{
  "num_hidden_layers": 9,
  "num_key_value_heads": 3,
  "norm": "rmsnorm",
  "rope_fraction": 1.0,
  "lr_mult_qkv": 0.5,
  "beta1": 0.95,
  "warmup_steps": 594,
  "decay_shape": "linear",
  "final_lr_fraction": 0.1,
  "max_seq_len": 1024,
  "doc_mask": true
}
MLP neurons of a small language model. Each row is named by its layer, matrix (gate and up: input weights; down: output weights) and neuron, and shows model dimensions 64-159. Each number is 50 + 10 x the weight over its row's rms, rounded and kept within 0 to 99. A neuron's up and down rows have the sign that makes its largest values positive.
After each neuron's rows, "fires before" lists the tokens most often just after its 100 highest values on Wikipedia text that the model never trained on.

L4.gate155:62 48 28 59 63 42 58 55 49 52 54 50 49 56 49 48 46 47 60 52 35 58 61 48 48 47 40 43 52 63 51 54 55 49 56 40 60 53 71 44 64 51 54 60 47 41 39 52 50 48 49 56 60 33 50 42 38 28 56 63 47 57 38 34 50 51 40 34 39 53 50 47 41 66 35 31 43 36 48 57 41 47 57 62 66 39 49 58 53 49 64 60 58 55 27 72
L4.up155:44 57 52 50 39 51 36 47 39 34 49 63 51 43 43 51 31 66 53 64 49 47 54 30 51 67 33 70 42 60 69 44 70 63 47 42 45 26 49 50 49 54 39 64 53 41 45 54 58 49 50 71 45 38 42 51 45 48 51 69 71 52 46 58 60 34 51 44 47 34 52 50 41 49 37 44 61 45 66 64 68 60 16 46 57 50 56 63 49 56 33 34 45 39 38 39
L4.down155:49 40 51 43 51 52 53 61 61 62 38 47 52 57 44 39 59 50 55 48 54 54 53 65 42 46 76 40 48 46 44 55 42 63 46 43 35 44 52 39 50 50 53 53 57 64 57 49 47 52 46 46 47 65 35 43 49 58 40 73 45 71 29 37 45 54 45 37 57 48 41 41 62 55 53 49 40 45 28 68 29 47 54 56 51 53 60 60 63 49 66 45 61 53 41 45
fires before: ",", " the", " he"

L6.gate196:32 48 27 28 43 35 42 49 43 53 57 32 37 62 48 48 52 59 44 66 52 51 55 41 49 55 31 51 24 58 69 53 42 42 46 61 43 51 45 55 55 51 41 68 67 48 54 53 58 63 45 45 38 61 49 37 64 47 58 66 43 50 58 33 65 55 57 42 45 59 59 55 42 42 71 60 53 36 69 51 43 50 49 64 49 66 57 72 41 37 34 61 61 53 53 38
L6.up196:61 40 55 50 45 37 56 57 67 32 36 36 52 62 38 61 59 47 44 40 44 55 49 57 62 48 34 49 39 47 41 54 66 50 56 65 50 41 52 46 61 44 29 44 37 56 45 64 52 70 47 33 62 53 43 57 29 54 36 64 44 53 61 60 48 51 35 52 49 50 54 45 61 53 61 69 55 71 64 46 66 59 44 48 64 59 47 52 45 37 54 55 53 57 47 75
L6.down196:54 43 49 70 51 30 58 63 53 26 47 56 58 50 54 58 49 74 37 58 30 55 44 48 41 46 51 44 37 43 33 47 53 53 52 57 48 60 53 42 36 42 51 42 69 50 63 48 49 53 50 32 72 54 51 43 57 41 46 66 69 54 47 45 71 40 39 52 58 46 66 56 44 47 42 75 55 49 41 63 62 66 63 47 56 46 35 45 35 60 41 62 67 35 37 57
fires before: "ad", " (", " mi", " old", "an"

L6.gate97:50 54 55 56 47 46 44 57 56 40 49 45 50 51 30 57 53 69 37 53 50 40 56 42 43 40 67 54 57 62 46 63 76 52 42 44 42 50 42 51 39 63 48 58 43 63 50 46 48 56 40 59 48 42 43 56 58 45 55 48 45 51 45 47 28 28 40 46 43 55 44 32 42 42 43 46 41 52 59 62 54 48 38 41 37 55 63 43 41 64 45 67 54 60 34 24
L6.up97:60 59 58 43 73 57 54 59 39 52 55 56 36 41 33 41 54 55 44 58 48 37 73 46 46 49 64 62 57 42 49 48 46 61 53 44 62 55 60 42 43 53 59 53 52 50 38 43 38 40 33 51 54 39 30 38 51 69 54 66 41 43 40 53 53 45 38 53 59 28 45 33 64 33 43 47 52 60 52 67 43 44 56 54 46 41 53 40 53 61 50 67 66 55 65 48
L6.down97:64 55 57 33 48 50 29 61 47 60 52 73 52 42 53 45 57 51 40 54 36 45 35 57 49 49 38 57 54 40 48 53 50 57 44 70 38 50 44 44 41 53 66 62 40 48 67 49 48 48 49 38 58 46 47 49 48 57 48 54 46 40 53 56 60 43 44 46 45 72 48 29 57 44 29 47 49 49 36 52 31 41 44 35 55 59 48 47 55 41 57 47 50 55 55 48
fires before: "ment", "ed", "ing", "er"

L6.gate719:56 51 33 61 48 38 47 48 60 44 62 40 49 48 52 65 69 70 67 53 49 46 56 68 31 58 59 60 41 48 52 64 56 56 47 34 42 64 40 62 64 56 44 43 43 51 50 42 49 58 54 57 55 49 54 51 63 55 57 51 52 40 24 67 54 40 50 59 40 43 53 34 45 51 54 50 43 53 77 37 51 49 37 45 35 39 51 62 41 55 47 58 60 44 40 60
L6.up719:56 46 63 57 42 57 48 48 43 41 54 52 46 40 58 61 53 48 54 39 68 56 49 58 38 76 61 60 68 31 71 59 58 44 47 43 48 56 46 58 53 39 63 37 47 52 49 60 53 57 38 40 43 36 75 59 31 57 57 53 61 34 37 54 39 51 50 33 52 53 52 45 61 42 57 44 49 55 70 38 62 59 51 44 61 32 41 57 47 46 43 49 57 51 55 44
L6.down719:36 49 84 66 35 73 49 44 44 23 47 60 43 39 38 39 52 53 47 60 45 40 39 53 57 41 43 51 67 49 59 51 40 48 41 67 36 40 37 47 41 61 48 50 47 53 37 49 54 38 37 44 60 65 50 37 48 52 44 51 46 56 45 41 48 38 54 46 60 66 49 54 53 29 49 70 49 50 56 44 28 56 71 47 46 49 45 33 62 55 56 51 49 55 59 42
fires before: "ing", "ed", "ant", "s", "er", "ent"

L4.gate120:46 32 28 46 48 51 56 59 38 51 49 31 55 54 54 39 65 57 43 60 57 41 49 60 53 56 48 52 61 65 50 22 55 59 45 51 58 50 43 58 33 56 39 48 50 53 64 71 47 49 49 64 60 55 50 43 59 49 36 57 61 54 73 45 37 47 42 48 54 45 56 59 56 53 54 36 43 37 49 46 34 53 54 60 50 34 62 48 31 59 51 68 66 41 46 55
L4.up120:48 43 44 35 40 42 42 53 52 49 71 61 51 52 39 55 61 64 39 53 72 51 39 51 47 50 31 54 59 66 58 35 46 48 56 52 54 51 47 61 42 64 57 41 49 37 36 57 68 52 53 52 61 40 60 63 59 44 41 63 52 52 28 43 43 29 60 55 61 55 52 50 39 42 59 52 54 41 20 47 58 27 54 56 59 60 60 50 56 44 51 45 51 64 49 49
L4.down120:83 50 39 46 48 62 53 64 53 57 47 59 53 48 58 52 44 50 50 48 56 41 54 43 63 61 44 36 34 39 44 43 41 56 48 32 52 75 49 51 59 58 43 44 48 57 56 43 35 50 44 44 53 69 49 57 52 59 68 66 17 63 49 55 60 45 48 54 64 55 62 37 26 58 43 51 48 43 57 40 58 55 61 50 24 57 42 52 43 44 27 55 63 46 37 48
fires before: " |", "an", " (", ".", "als", ","

L6.gate269:38 47 34 39 33 56 43 36 36 66 56 59 47 54 46 61 61 57 55 50 45 54 45 40 38 40 48 68 67 47 46 47 54 64 47 54 44 37 55 53 51 53 48 54 62 59 56 62 42 35 62 69 68 64 43 37 49 54 59 62 39 50 63 50 59 62 61 48 35 61 53 46 39 54 60 45 35 69 45 67 51 44 49 49 54 50 49 69 38 62 37 63 58 50 49 60
L6.up269:55 51 38 40 44 63 41 52 65 49 52 41 61 68 54 41 49 35 56 30 47 48 34 49 25 59 55 53 46 45 32 62 67 38 59 64 51 44 45 45 40 57 46 62 41 50 46 47 41 35 50 48 35 62 60 67 42 54 38 60 53 59 57 41 69 50 38 65 29 42 51 39 72 40 52 62 42 27 50 70 45 56 41 45 41 32 47 61 54 57 43 38 53 35 30 62
L6.down269:49 39 49 64 58 62 44 41 63 73 46 37 45 56 48 49 61 48 53 38 39 63 44 51 39 52 44 39 37 34 39 47 62 28 46 59 53 63 61 62 44 53 52 39 64 41 50 59 38 37 50 68 54 45 54 57 58 44 52 56 65 55 62 66 52 55 51 38 54 45 57 47 69 31 29 57 49 61 57 46 55 54 49 42 49 58 56 59 33 46 51 58 29 24 47 60
fires before: "ission", "it", "and", "on", "un", "em"

L6.gate569:41 47 29 61 49 48 44 35 48 39 42 47 34 65 43 54 50 49 69 69 44 53 49 39 70 55 52 44 33 56 61 40 50 56 52 43 42 42 53 33 47 65 36 64 41 46 61 50 38 48 47 57 79 29 46 26 51 37 51 38 44 44 54 37 42 30 58 52 42 45 49 30 51 44 48 30 37 53 55 73 58 45 33 39 39 33 53 42 39 34 52 58 58 57 35 38
L6.up569:46 36 33 47 62 45 65 42 47 52 60 48 48 55 26 55 68 56 71 56 41 57 43 36 43 52 63 51 48 62 58 63 65 64 38 43 61 36 60 44 20 60 33 58 46 42 44 46 57 52 65 55 55 40 66 50 49 49 34 46 45 66 52 63 34 60 35 51 33 39 58 43 55 58 45 56 52 50 49 43 41 47 51 65 36 44 50 47 58 44 45 57 53 39 29 42
L6.down569:43 53 65 54 49 54 48 52 41 62 56 53 61 74 52 65 48 49 43 60 54 62 46 37 77 76 51 62 62 34 45 59 53 65 37 50 37 43 35 42 47 62 57 51 54 41 57 45 50 51 52 39 64 71 55 46 49 60 56 46 39 48 47 38 39 42 31 53 53 51 63 50 63 48 43 46 47 58 55 62 50 63 46 43 61 41 59 26 45 45 35 55 44 32 43 48
fires before: ",", "ib", "ab", " he", "u"

L6.gate490:51 58 43 62 60 41 40 41 26 58 46 57 44 56 45 62 48 44 53 54 45 61 52 43 56 48 34 41 37 51 41 61 64 70 71 56 51 54 53 70 57 56 53 60 53 34 57 44 42 57 47 44 51 37 57 30 61 49 58 71 50 49 38 76 49 41 57 39 36 55 42 59 41 47 44 36 35 61 40 61 69 51 73 61 55 41 51 59 35 45 63 56 48 58 47 40
L6.up490:51 46 53 50 41 42 53 37 32 48 36 44 51 51 55 42 60 61 56 55 78 54 44 40 30 39 51 47 45 60 62 57 53 45 38 47 57 45 48 66 46 35 47 54 47 41 27 39 61 35 55 45 46 48 29 62 64 55 52 46 53 43 61 53 62 59 43 54 44 28 24 45 62 56 40 50 53 50 53 51 43 39 48 61 51 52 76 48 53 56 41 42 51 34 50 53
L6.down490:38 40 50 33 45 53 40 67 63 54 46 58 70 65 42 41 47 39 62 35 54 39 58 45 53 53 59 35 42 58 52 54 31 48 48 53 54 61 37 49 60 46 53 54 57 60 32 47 45 55 40 39 61 60 52 42 41 57 52 55 52 67 45 36 40 61 44 48 39 36 43 56 57 68 26 37 47 55 44 50 45 54 48 67 60 52 56 47 77 38 66 51 61 52 48 48
fires before: ",", " he", " the"

L6.gate400:61 29 48 54 53 43 62 55 67 53 51 48 49 59 58 47 45 63 43 56 48 44 54 35 32 49 40 40 43 59 45 65 60 63 46 43 40 47 36 60 56 49 27 64 47 62 52 55 47 56 59 57 48 57 31 54 61 51 61 44 34 61 51 63 37 37 64 53 38 46 65 62 55 60 43 50 33 65 60 45 46 38 43 68 45 48 54 37 34 62 57 45 62 63 48 41
L6.up400:55 49 46 63 40 43 55 44 53 59 34 39 46 56 42 50 44 46 50 34 49 49 61 58 33 31 53 50 48 78 50 64 31 66 40 67 51 53 43 54 56 46 30 44 57 49 52 57 38 58 70 47 36 60 38 54 57 48 52 58 34 52 45 42 51 35 42 55 43 47 65 69 50 70 57 42 54 50 65 44 56 51 40 52 47 44 58 32 48 58 67 58 45 54 40 43
L6.down400:68 52 56 79 46 67 54 54 54 40 46 41 60 34 44 55 41 67 57 61 66 61 39 55 34 53 46 43 52 67 62 47 53 52 55 47 51 53 49 38 56 48 37 57 53 51 35 53 52 60 57 36 49 61 45 57 35 44 59 42 30 37 43 57 33 56 48 47 53 54 60 49 35 58 57 48 56 55 57 58 57 77 56 63 53 46 46 32 33 51 45 61 44 30 62 53
fires before: "a", "an", "A"

L6.gate578:28 51 37 44 51 47 37 49 61 54 46 52 50 51 54 48 48 62 41 68 54 45 69 50 60 28 45 66 57 51 42 55 60 59 49 48 49 58 45 56 58 71 30 55 55 37 57 46 47 67 50 46 30 53 36 49 53 50 65 54 61 62 43 48 65 54 50 43 43 36 45 52 55 49 61 32 60 32 31 52 36 43 61 49 44 33 48 44 45 52 54 80 53 50 49 46
L6.up578:48 54 45 51 53 57 55 65 41 65 69 48 45 39 52 40 44 42 54 55 45 47 62 52 50 40 50 48 62 37 44 41 37 58 60 50 44 45 50 39 44 61 56 26 66 42 50 58 65 36 47 37 45 19 44 49 50 51 47 57 60 38 34 57 59 54 73 29 50 43 44 41 46 48 51 61 27 55 60 51 61 42 35 62 46 52 57 46 51 61 54 46 57 39 60 55
L6.down578:62 46 41 54 39 37 38 47 47 36 55 54 40 47 46 67 55 54 35 30 44 71 55 57 49 42 58 32 51 34 57 40 42 49 43 55 36 47 34 60 63 59 52 54 59 41 53 50 48 27 40 46 47 46 45 42 46 54 56 58 45 64 44 51 51 60 32 57 38 59 67 46 52 46 64 54 39 59 57 55 54 48 61 60 40 56 62 48 42 50 37 37 37 46 66 62
fires before: "ition", "″", "ing", "ue", "ed", "itions"

L4.gate203:51 25 44 56 58 25 42 48 53 53 59 37 31 50 42 52 47 56 46 59 41 39 58 55 56 57 50 45 46 75 41 45 51 52 40 53 36 61 40 45 36 60 47 48 60 48 60 50 58 62 47 51 45 50 47 23 51 32 60 65 60 63 56 44 48 52 38 64 47 41 41 65 57 48 50 42 71 63 48 43 52 47 59 75 39 43 58 58 40 46 41 42 50 56 54 47
L4.up203:45 44 51 52 46 54 52 56 40 59 58 59 43 58 51 60 52 54 45 44 74 48 58 41 61 48 34 52 48 57 52 40 53 37 46 54 57 44 50 44 45 56 49 44 43 50 53 63 61 47 58 59 61 54 63 48 53 53 26 64 63 39 40 43 41 56 53 47 55 54 44 65 57 36 45 67 61 64 47 57 52 61 68 57 35 49 47 30 61 53 63 55 42 64 63 48
L4.down203:54 53 79 65 38 63 48 57 58 54 50 45 58 59 62 52 35 47 55 49 72 62 52 50 28 62 36 42 47 47 63 56 46 61 46 64 60 55 44 50 57 48 47 48 49 59 49 49 38 39 52 44 54 52 53 58 45 49 58 39 27 42 59 60 33 47 60 54 45 44 46 41 54 57 70 46 54 51 48 71 55 45 40 59 47 50 22 41 61 50 53 73 38 52 36 48
fires before: " |", "an", ",", ".", " ("

L4.gate295:51 57 35 48 57 49 66 46 49 54 34 45 54 56 41 55 61 63 40 61 67 44 46 39 46 53 47 72 53 50 57 51 45 70 55 48 48 54 38 66 45 52 41 59 71 31 61 58 38 52 52 47 51 57 49 53 46 28 48 69 54 62 70 48 53 39 58 49 60 46 71 62 53 75 49 32 49 51 63 60 63 48 39 46 66 47 73 58 50 55 45 67 51 45 28 49
L4.up295:43 59 37 62 47 40 59 86 34 52 53 44 27 55 31 47 43 40 46 55 56 33 64 47 38 51 27 59 46 50 51 55 66 45 59 47 35 29 52 49 54 55 54 59 39 34 44 59 39 46 67 50 46 54 64 50 30 35 50 52 56 57 53 42 52 42 28 41 56 57 43 67 58 82 56 57 46 51 49 75 47 53 55 39 36 35 45 61 56 53 40 52 56 47 46 61
L4.down295:60 48 83 37 49 51 46 58 38 68 40 36 53 46 54 47 54 56 58 54 49 53 49 48 74 58 41 39 35 47 37 40 54 40 47 58 51 58 42 65 37 52 43 47 53 42 49 49 52 48 46 50 53 39 28 45 59 65 51 51 60 49 55 56 58 20 59 43 36 53 67 62 56 47 61 47 51 36 40 48 58 48 46 64 40 61 40 49 68 45 35 61 53 63 57 35
fires before: ".", ",", " and"

L4.gate485:43 44 38 53 57 48 50 55 47 49 54 49 53 50 40 64 48 45 49 72 52 36 45 54 34 66 34 70 60 59 58 53 51 48 35 36 35 30 62 54 34 47 39 52 37 43 64 61 43 55 55 66 42 62 62 40 44 47 64 70 50 63 36 53 49 47 44 52 51 40 33 54 43 67 44 58 67 57 56 51 41 63 39 47 55 35 55 37 54 55 58 56 61 48 47 45
L4.up485:53 52 35 56 59 49 46 43 63 50 52 48 60 42 59 46 49 49 36 47 49 54 55 50 54 57 41 65 43 40 66 37 39 68 55 59 60 38 57 60 67 47 46 50 49 46 44 50 49 50 65 48 49 61 46 52 62 38 44 48 44 63 53 63 59 52 60 32 42 56 52 51 42 47 17 43 38 48 58 57 53 34 32 70 56 30 56 59 50 62 38 70 55 47 75 49
L4.down485:45 40 65 32 55 53 49 64 25 37 47 51 52 52 46 49 47 33 55 53 49 40 36 53 42 46 56 49 35 63 41 44 52 54 48 35 49 51 38 38 62 44 63 43 51 49 46 41 43 46 47 44 56 46 47 32 54 51 59 63 56 42 40 41 31 46 49 71 34 50 45 44 57 46 57 50 51 58 35 37 53 59 59 45 58 60 57 45 37 56 47 40 48 55 46 55
fires before: ",", ".", "″", ")", "\n", " and"

L6.gate340:35 62 45 31 35 29 55 46 82 62 55 55 60 56 45 42 58 61 58 53 51 51 45 51 50 40 47 54 42 50 42 37 52 50 52 48 42 51 61 42 57 63 54 44 58 54 53 56 61 61 44 49 48 48 41 50 43 66 63 55 43 68 60 39 57 39 55 40 32 57 63 49 46 39 64 66 69 47 45 51 27 64 37 46 34 61 50 56 46 50 58 73 48 48 49 49
L6.up340:55 57 52 35 45 59 40 41 50 60 53 45 42 47 35 63 47 52 48 57 53 42 46 51 53 50 46 39 41 66 39 49 58 50 64 45 42 74 57 61 44 68 43 40 49 57 49 44 51 53 45 47 53 52 57 45 51 41 46 57 50 68 48 44 46 47 54 40 50 49 34 56 46 30 60 57 60 58 51 30 59 58 57 48 58 40 45 47 48 36 56 39 35 53 75 56
L6.down340:53 54 63 61 38 40 49 67 49 61 46 56 53 35 57 55 46 56 58 58 66 34 58 51 62 55 60 43 38 42 55 41 46 44 49 51 42 56 60 48 34 54 52 51 50 50 45 56 40 40 52 22 51 52 58 54 50 46 45 37 48 49 67 36 48 40 58 34 70 58 45 66 52 48 37 42 63 47 55 48 42 38 48 53 45 65 53 41 78 53 43 46 62 50 28 54
fires before: "ter", "ted", "ters", "ing", "te"

L6.gate533:43 47 59 65 49 50 60 43 58 55 55 36 31 46 54 60 59 43 52 60 55 55 61 43 63 52 51 32 39 29 57 65 44 40 46 50 60 63 54 47 47 60 39 51 24 61 53 52 50 70 48 44 55 64 45 33 48 54 62 57 42 57 42 48 40 45 45 56 59 33 33 49 46 51 37 55 47 53 71 45 59 30 73 53 31 41 64 41 32 47 62 37 49 55 33 41
L6.up533:46 52 55 36 41 51 57 64 52 41 41 45 47 48 45 66 56 48 43 52 49 63 58 46 45 35 49 42 52 47 47 59 64 47 52 42 32 53 65 46 55 36 56 75 41 55 38 51 59 38 56 37 48 49 69 45 67 48 63 52 33 57 38 38 46 46 49 36 51 53 47 40 52 29 49 65 44 52 54 37 60 43 48 58 47 43 49 34 45 40 61 61 33 67 37 52
L6.down533:54 43 94 51 44 51 68 36 57 57 62 53 49 50 44 54 60 51 49 41 64 47 51 67 53 51 43 59 48 52 37 42 42 45 65 52 55 54 68 61 57 50 52 37 41 48 60 61 55 37 44 62 48 49 54 52 32 56 48 50 36 51 65 48 51 49 62 40 62 36 55 56 57 59 52 51 37 39 60 48 49 52 62 58 61 58 53 49 32 59 64 35 46 51 70 57
fires before: "born", "18", "19", "L", "D", "A"

L4.gate441:68 48 36 44 60 38 65 59 69 45 47 49 50 59 57 62 44 65 48 53 49 47 56 57 68 38 36 50 43 68 57 34 44 60 43 51 64 45 29 58 58 31 52 60 66 80 57 40 61 45 46 64 47 62 47 60 52 57 53 68 58 48 43 33 36 58 36 47 58 52 31 63 51 50 53 55 56 46 48 42 60 59 49 45 64 59 50 51 63 35 36 52 57 53 37 33
L4.up441:54 40 50 48 56 52 39 53 42 54 60 48 41 37 54 66 46 35 44 53 48 47 36 50 55 49 37 50 53 35 46 68 45 61 50 44 57 53 43 52 52 45 49 33 49 42 53 51 53 47 51 45 56 54 58 53 54 66 71 54 63 50 55 45 50 38 64 64 43 64 34 46 56 63 40 48 59 41 43 70 41 32 44 59 49 38 44 41 54 58 55 53 23 49 45 51
L4.down441:55 56 33 53 50 51 52 54 51 53 47 57 65 57 51 56 42 50 58 45 56 54 61 38 54 64 39 53 60 52 46 48 48 48 38 70 47 43 36 45 44 45 41 41 66 58 59 59 55 54 57 38 50 62 36 47 45 27 38 66 49 50 52 52 42 66 44 53 61 40 52 61 37 54 62 57 43 57 58 36 64 66 51 53 52 48 47 34 68 40 51 61 64 66 43 54
fires before: ".", " |", "\n", ",", " and"

L6.gate674:41 37 45 38 40 65 40 46 56 49 61 72 66 57 66 55 51 43 55 52 61 49 53 30 39 52 48 52 51 60 46 46 49 67 61 50 39 68 48 49 32 65 51 45 48 62 66 56 45 39 50 59 52 73 46 51 58 54 53 45 60 35 44 45 34 38 57 46 56 57 34 37 52 55 39 33 46 51 48 51 72 47 53 54 57 45 40 36 47 68 40 59 75 50 30 62
L6.up674:66 52 41 44 40 52 47 61 57 49 54 63 61 77 60 35 45 45 52 64 40 34 56 60 51 47 51 55 82 51 34 28 44 51 45 50 41 63 51 47 53 39 53 74 55 58 41 37 67 43 32 44 56 33 67 42 68 50 51 46 39 58 57 44 59 53 47 62 59 38 35 31 42 50 58 45 57 54 33 66 40 78 49 54 41 43 35 44 53 49 46 50 60 63 51 52
L6.down674:43 59 62 59 44 46 57 48 50 31 37 34 36 39 61 52 41 75 59 42 50 34 62 34 49 32 59 48 34 65 58 57 53 54 42 45 45 62 51 57 53 46 61 42 52 34 56 45 33 27 53 54 44 68 42 51 57 41 52 49 47 61 20 61 47 47 54 47 54 62 56 55 44 67 36 48 56 57 54 36 41 34 54 53 51 63 51 44 38 51 57 53 34 57 54 51
fires before: "-", " /", "′", "6", "°"

L6.gate620:53 38 49 51 60 40 28 47 55 32 55 41 51 59 44 58 61 64 41 59 46 49 47 36 53 61 54 66 30 48 43 38 60 36 32 43 50 49 50 47 41 45 38 60 48 59 54 55 71 50 56 62 44 55 49 32 51 63 71 31 38 53 55 47 48 64 53 56 45 36 48 48 65 45 50 55 66 43 69 52 47 46 33 51 47 35 73 62 45 48 52 42 63 37 46 49
L6.up620:36 59 42 44 53 49 51 64 58 39 52 47 48 38 53 55 66 59 48 53 56 66 29 65 38 48 55 31 46 42 41 55 54 46 44 53 57 51 56 47 64 54 50 44 42 25 65 42 51 43 58 35 55 59 49 60 44 61 64 66 52 57 36 55 63 45 46 65 32 37 67 62 69 59 56 52 62 44 50 58 53 38 46 54 56 60 35 62 45 39 53 46 46 40 62 55
L6.down620:49 46 51 45 32 52 54 56 38 37 60 56 42 39 44 57 49 48 50 49 52 44 42 64 47 44 56 39 60 40 45 69 47 48 57 62 69 42 54 50 65 61 59 51 36 70 49 47 45 56 50 29 43 60 56 42 52 76 37 61 51 45 41 65 45 34 56 62 34 51 72 59 52 57 40 46 56 36 58 66 63 40 69 40 52 37 52 68 14 55 53 49 55 34 51 46
fires before: "ing", "es", "e", "at", "ices", "ant"

L6.gate510:48 59 28 47 38 57 40 57 35 46 52 27 43 40 44 56 46 47 68 50 31 31 62 42 63 53 44 48 57 65 50 39 65 46 48 55 43 41 54 46 62 58 48 53 44 45 65 41 55 39 38 58 60 27 51 61 63 52 44 58 37 60 41 50 42 49 31 34 42 47 48 41 49 61 37 45 60 44 40 61 38 37 50 70 64 32 49 67 38 56 57 77 59 37 60 35
L6.up510:29 49 56 32 43 60 31 53 69 55 50 42 48 56 53 42 49 41 59 51 46 42 38 41 49 65 60 57 59 58 45 40 71 52 48 60 55 42 68 59 54 56 43 46 48 50 59 58 51 53 21 41 35 41 48 55 71 58 49 41 42 60 56 61 50 46 43 44 34 33 48 38 53 40 53 51 50 61 61 47 33 39 59 41 42 58 51 69 43 58 48 50 49 56 61 39
L6.down510:44 59 72 42 41 47 62 58 46 63 49 72 65 55 35 46 51 29 64 38 55 65 41 54 47 43 45 32 47 51 64 63 65 45 43 46 52 59 52 44 41 41 58 75 58 37 46 50 46 56 43 45 42 50 46 62 50 45 51 56 43 43 70 61 53 44 69 57 58 54 39 51 56 59 47 40 45 58 49 52 51 45 35 40 35 72 54 58 86 47 49 51 56 61 53 69
fires before: "s", "er", "ers", "ib", "ing", "ter"

L6.gate448:51 51 45 62 50 48 62 50 49 61 48 55 43 51 51 55 39 63 53 55 48 43 66 46 30 37 20 46 54 74 68 47 46 35 37 37 54 60 39 51 51 61 46 38 69 66 51 49 54 49 55 55 54 56 45 70 35 41 55 42 52 64 61 50 48 36 69 47 42 55 46 58 64 37 36 67 51 69 57 48 63 56 57 52 62 49 33 45 48 42 57 49 57 68 42 39
L6.up448:31 40 53 46 66 56 42 38 53 67 52 48 42 58 55 68 44 50 54 43 50 40 57 65 63 49 60 60 36 74 58 61 54 38 47 24 42 29 39 45 39 68 49 41 65 57 38 44 50 35 52 67 52 61 51 60 52 51 63 46 46 51 47 53 51 47 46 65 65 30 58 43 50 46 52 52 50 56 51 49 58 50 43 69 48 34 47 29 42 40 36 50 61 68 38 44
L6.down448:41 55 74 46 59 29 31 43 38 44 57 60 58 57 36 38 46 51 45 38 45 40 48 46 48 55 47 53 41 52 49 57 58 42 60 45 46 63 53 55 74 41 41 42 47 64 46 60 53 44 49 55 44 45 41 34 38 41 57 65 52 58 41 33 52 57 33 46 50 48 40 56 39 54 52 56 50 59 42 51 46 55 64 41 56 42 60 74 83 45 57 42 53 38 29 39
fires before: " |", "ian", "\n", "–", ",", "."

L4.gate57:43 32 44 53 49 46 73 52 34 42 66 48 59 52 50 61 45 59 37 51 40 44 63 57 49 67 39 56 50 45 49 68 45 57 47 54 52 45 55 63 41 33 46 42 52 49 56 24 48 57 48 38 39 58 51 65 33 50 53 51 44 55 44 57 61 41 55 40 52 45 54 59 53 54 49 59 57 41 64 69 64 40 54 39 42 48 55 40 59 36 23 42 79 51 45 44
L4.up57:54 42 55 30 38 47 49 43 44 61 46 75 52 46 47 58 55 41 38 62 65 22 50 38 53 59 58 51 48 66 54 46 40 52 63 35 39 53 41 64 41 33 34 54 40 54 30 44 47 37 51 59 61 53 60 56 41 70 51 41 52 44 41 48 56 46 65 67 36 72 47 53 37 41 62 46 58 39 75 63 51 64 52 55 62 39 36 40 51 43 69 42 45 59 44 37
L4.down57:57 51 49 55 59 53 55 54 49 59 33 56 54 59 37 41 51 39 48 50 45 47 51 48 34 42 58 45 69 46 71 51 56 44 50 50 44 34 57 33 56 39 49 52 52 48 62 49 50 50 58 50 48 58 65 55 61 48 58 48 49 55 30 44 46 56 61 39 46 55 44 64 43 48 66 59 45 58 47 59 59 57 60 46 43 55 60 45 99 36 37 50 42 69 30 43
fires before: ".", ",", " and", " in", " on"

L6.gate265:51 25 21 40 33 41 54 49 42 35 52 37 57 57 51 71 59 64 54 55 57 39 48 48 36 58 56 49 60 65 50 47 44 38 44 45 45 52 32 43 45 66 55 59 63 35 48 58 42 48 53 61 37 38 56 53 43 45 59 50 39 56 41 56 40 33 57 51 44 54 45 34 33 48 57 43 33 45 47 67 31 54 49 50 54 52 63 48 42 63 47 61 53 56 53 54
L6.up265:56 34 32 36 50 42 58 50 48 34 63 54 49 37 49 65 50 44 36 63 68 59 52 55 54 34 53 42 55 39 36 43 35 57 40 43 47 37 46 46 69 60 47 53 64 33 34 37 53 43 37 36 43 63 41 56 35 40 55 40 53 58 53 54 68 44 50 39 43 58 50 38 44 56 44 60 52 53 54 69 43 35 41 63 55 59 63 50 47 59 40 50 31 47 36 52
L6.down265:74 56 67 64 53 54 50 58 38 63 44 44 45 64 54 46 46 62 40 58 49 68 38 51 31 40 64 48 38 56 40 63 28 45 49 75 43 49 47 34 61 59 36 34 52 51 52 47 47 52 36 41 51 51 39 63 45 50 40 47 51 48 45 51 43 49 53 55 45 49 50 58 61 51 39 35 44 37 45 33 49 39 64 44 55 45 49 50 65 49 36 37 49 42 57 52
fires before: "ed", "ing", "es", "is"